Part of a small language model's weights.
Architecture: learned positions, tied embeddings.
MLP neurons of a small language model. Each row is named by its layer, matrix (down: output weights) and neuron, and shows model dimensions 0-191. Each number is 128 + 32 x the weight over its row's rms, rounded and kept within 0 to 255. Numbers have three digits each.
After each neuron's rows, "fires before" lists the tokens most often just after its 100 highest values on Wikipedia text that the model never trained on.

L6.down199:135143116128139142104126104117148122124096089132102125098133106115180133100120105119117190062104163124101128093086107089186075103181152182090142127109107166176126164143193116131113134158100136210100132107068175168086083107152078064151082138172099111124161131102205146096095150109094115108125125141115115188109129120083104155160130157103176184180123122147161125108109120119165137148085118152115152115160109094124112076131166083043178103134089090149116193147124092117168227138081126161138109160104154152086150135164124138123123084118153094172119182104171150110124102179116060120
fires before: "\n", ",", " |"

L5.down372:151140087150144094102147142121098193091114109129137133161130113129095133094067105130109183105110097118123156124107125130141144105163062111129196163101077146146113138111126094106085077107127155149080180140116115127100102095122062143106205204113133094105116077140185110125099197103131165147159096112125108126112112072233091154197128146177155115159170141078157109091101107077118139143128134191091142126171109069162144138128116063084155106122171169168100153100145148096173122191135139164131109112148140117108178089161092136151182101144148141196119171118150101160096097094155106145
fires before: "\n", " |", " and", " was"

L9.down592:083102133103111157125175122114093158147159183134109110156153187157075146120123161051110090170114091173113115126109124150133126159143164107066174070153076138205146100096147117187140107075180162104099151143134108162127126062165105170103115092120099099139097089168130153127108157197148177149122100091063100156102101122117098140104185140102160154114093109072145129104175114139164141054096110144144154123127115126178140126227131148115103061113165115156100135106123144122131156129166064124085141132121153199116177153154138087131093069111103153176145143145128105136120155153132144195
fires before: "\n", " of", " as", " for", " and", " in"

L11.down20:158192125132131078185164101111104125183110120161126114137161130109159135111084091160147181149168134185109101194162174152089147111158184156106116167078068054155126066156119168113103117126053122079114150160140143149150126131132096023154164147144123079146151060070115121116141125120137182142144132119138165118132101133088132117085116117158121153102082133183103169126117169065123188165144104148131126141174114088122135135114100166119139094092137104144061141125042120188074150117113092159082130112139075114151094149098096111099135120138111141198164159133093154143139118141173142124
fires before: "-", "\n", "le", " ("

L2.down617:115088072140095172127091156153126133096128072121155172128146122109124169082107061094075134119154114141183149090130139155080070160143079151183180118170115163138145111097135101148138079106136175093142138130113119085155102138125041115166160122035137068132098123167124113086110151182130184107120113146138142131170098071182125121109140089140129132175119101167172133158109091146146125140100127097165157113116082083145127104161154067198156143193154146133119186093107092127125135102141123119109187104074073165128188085134155094116192166131150143138075167137178089118110145145131093150
fires before: "\n", " |", " was", " is", ":"

L2.down634:122106177166167084082182123150160124166111159164100174109091163131146107042081147125110128120149124085162103105145137125161128167130103163093065151117118118122109078103159136195170116081054087133091071157077125142168139054124154159168174148164130095140128156125162137058094127093135134107139112088135099145081107188169099085193143162176101140135095144082145152150149104106130099136116136168107171108156120072125121176160173145104127150080145172101104140148109181162141095115145137131138152102138114138125131150133118122118131175045190150099124163063139050104158072120152146116
fires before: " 0", " 1", " 2", " 3", "o"

L4.down245:191154026107081215067178173107124214192126139155059133102147126098129128107125095098104134059134085142117139169124073081148146188127113133133106132118111145096154128089136091138167156132101144098169182116115154106073088136087144155145122147156114109137130123094103135122123035192153151060113147139130068127068129180179093144140133192167132092099122181118155113119107136086149125112099123118136136093104184137124115136092171152115145144116166113109144139151155163171179162114156109092093107142158105098174129126126130178179111098165147137152141139094131147101081103128164146114
fires before: " |", "8", "5", "00", "2", "7"

L13.down574:125147115108140155185109078052086149144105098168134115144126117162126173110083092177164121051157122113164142160097106112197095129107116128072122116155090132104060146139093172142128136124092111065128089138117173163107098099171194060174121165123107135149108083114127141108196104138114153125138117125157104089144074132144125171117115197156114142145187151162158162122134094027137085117147159108149161119110121154133116079097148173111136132125125159106148017151233079161140145159160143088117139151155129101142135115183121126075101131162134131141131107128169142167093120153111139125
fires before: "ing", "ed", "es", "ed.", "ement", "e"

L13.down0:113167101106100108205130099113101131130092125158099125118113162182139116067159142144186120171144132160129139157068110149124116096081077113122136138141202098099092192181123112152147136078119158077126115121167105123145112107143168113132149128126148092091092128107071130174186077146139185171124089175129112156085090124097126128082148102143103225106126106130156152085131162055151095107141134162117125134134184137152129114160161052142159160108100154108132154115115051155073087148094084178183075086065130137135116125147118156134128168153097158186087137144117109136072147142177164096
fires before: "ing", "ed", "ted", "e", "es"

L5.down199:159138126118085135100111132120124148115130090166133166118218113175082162096093074104091128131141098081121174127147115111117113147115121116117086114135127092117133070097166109104134161122129190079099160128170098184119125105067062124142138206109097095119069143190147171119133188133128172170124112161099106115098120091140145181165133116132117102188104136105118130116052149080125175150165115206107179122148136074066113125163150109146151100138169091098127129109097141140143095241186150109097147152137136137145138144122158090128121139123170120093146145114060073168110097186126083158
fires before: "\n", " |"

L6.down33:187211109129121106184089126146128100118111109132179110162142146176151131153105061115122142129145143095123107096127140138152169102149140140161157114101137112078115099200171139142070116089065151130157229119137155142109156084163093080141119132151181130129166062115136079148168101147120125128103172132142185148120077111095143119117177188121146082085119130097170127118118120141095094206081121097150156129132151089147130111118132126052161153094159100144065141125077095120161079126079089120129146144160135071088049118156136147136145110114146173121128189110099077103197161112150093114
fires before: "-", "\n"

L13.down125:127047090086139135093055134072098112168138170121096111140116094144096123087114149156074103133078136129075136125168156137169159091140124107138203117117090165117171109077120039121132087116188187081126152141118158174151159118112166150120123152118081116118110137152163148104146091150141173169121196104158107172144097140163077137165153105135136117113178158098146162088053126086148126104193152131140176134103133155171123202202164104210175137153123116096174107132099086141154108105143148101099150161088165125109136149105110095139124073121118150092086147091121101127115095133108166137
fires before: "\n", ".", ")", " |"

L2.down32:057126060148106081076121165161172119097067149160136101141099139116110086152132100141138141110097157144231096139125143159131147077139098121114082186127088116147090168146147193127129116132094054144118056163153091120088146166165141149128107157126180153151130185123114167151138126115137138165166074109191159165071137155126160141119157122159160093113120153093125139162154151136147088105118116141108056088154098102068078117064181135067131088113153116166084114076114091111170103152117160092133087206111141117087144113146098136150160156135137168148120203136161126144154145130111103112
fires before: ";", " 1", " 0", " 2", " 3"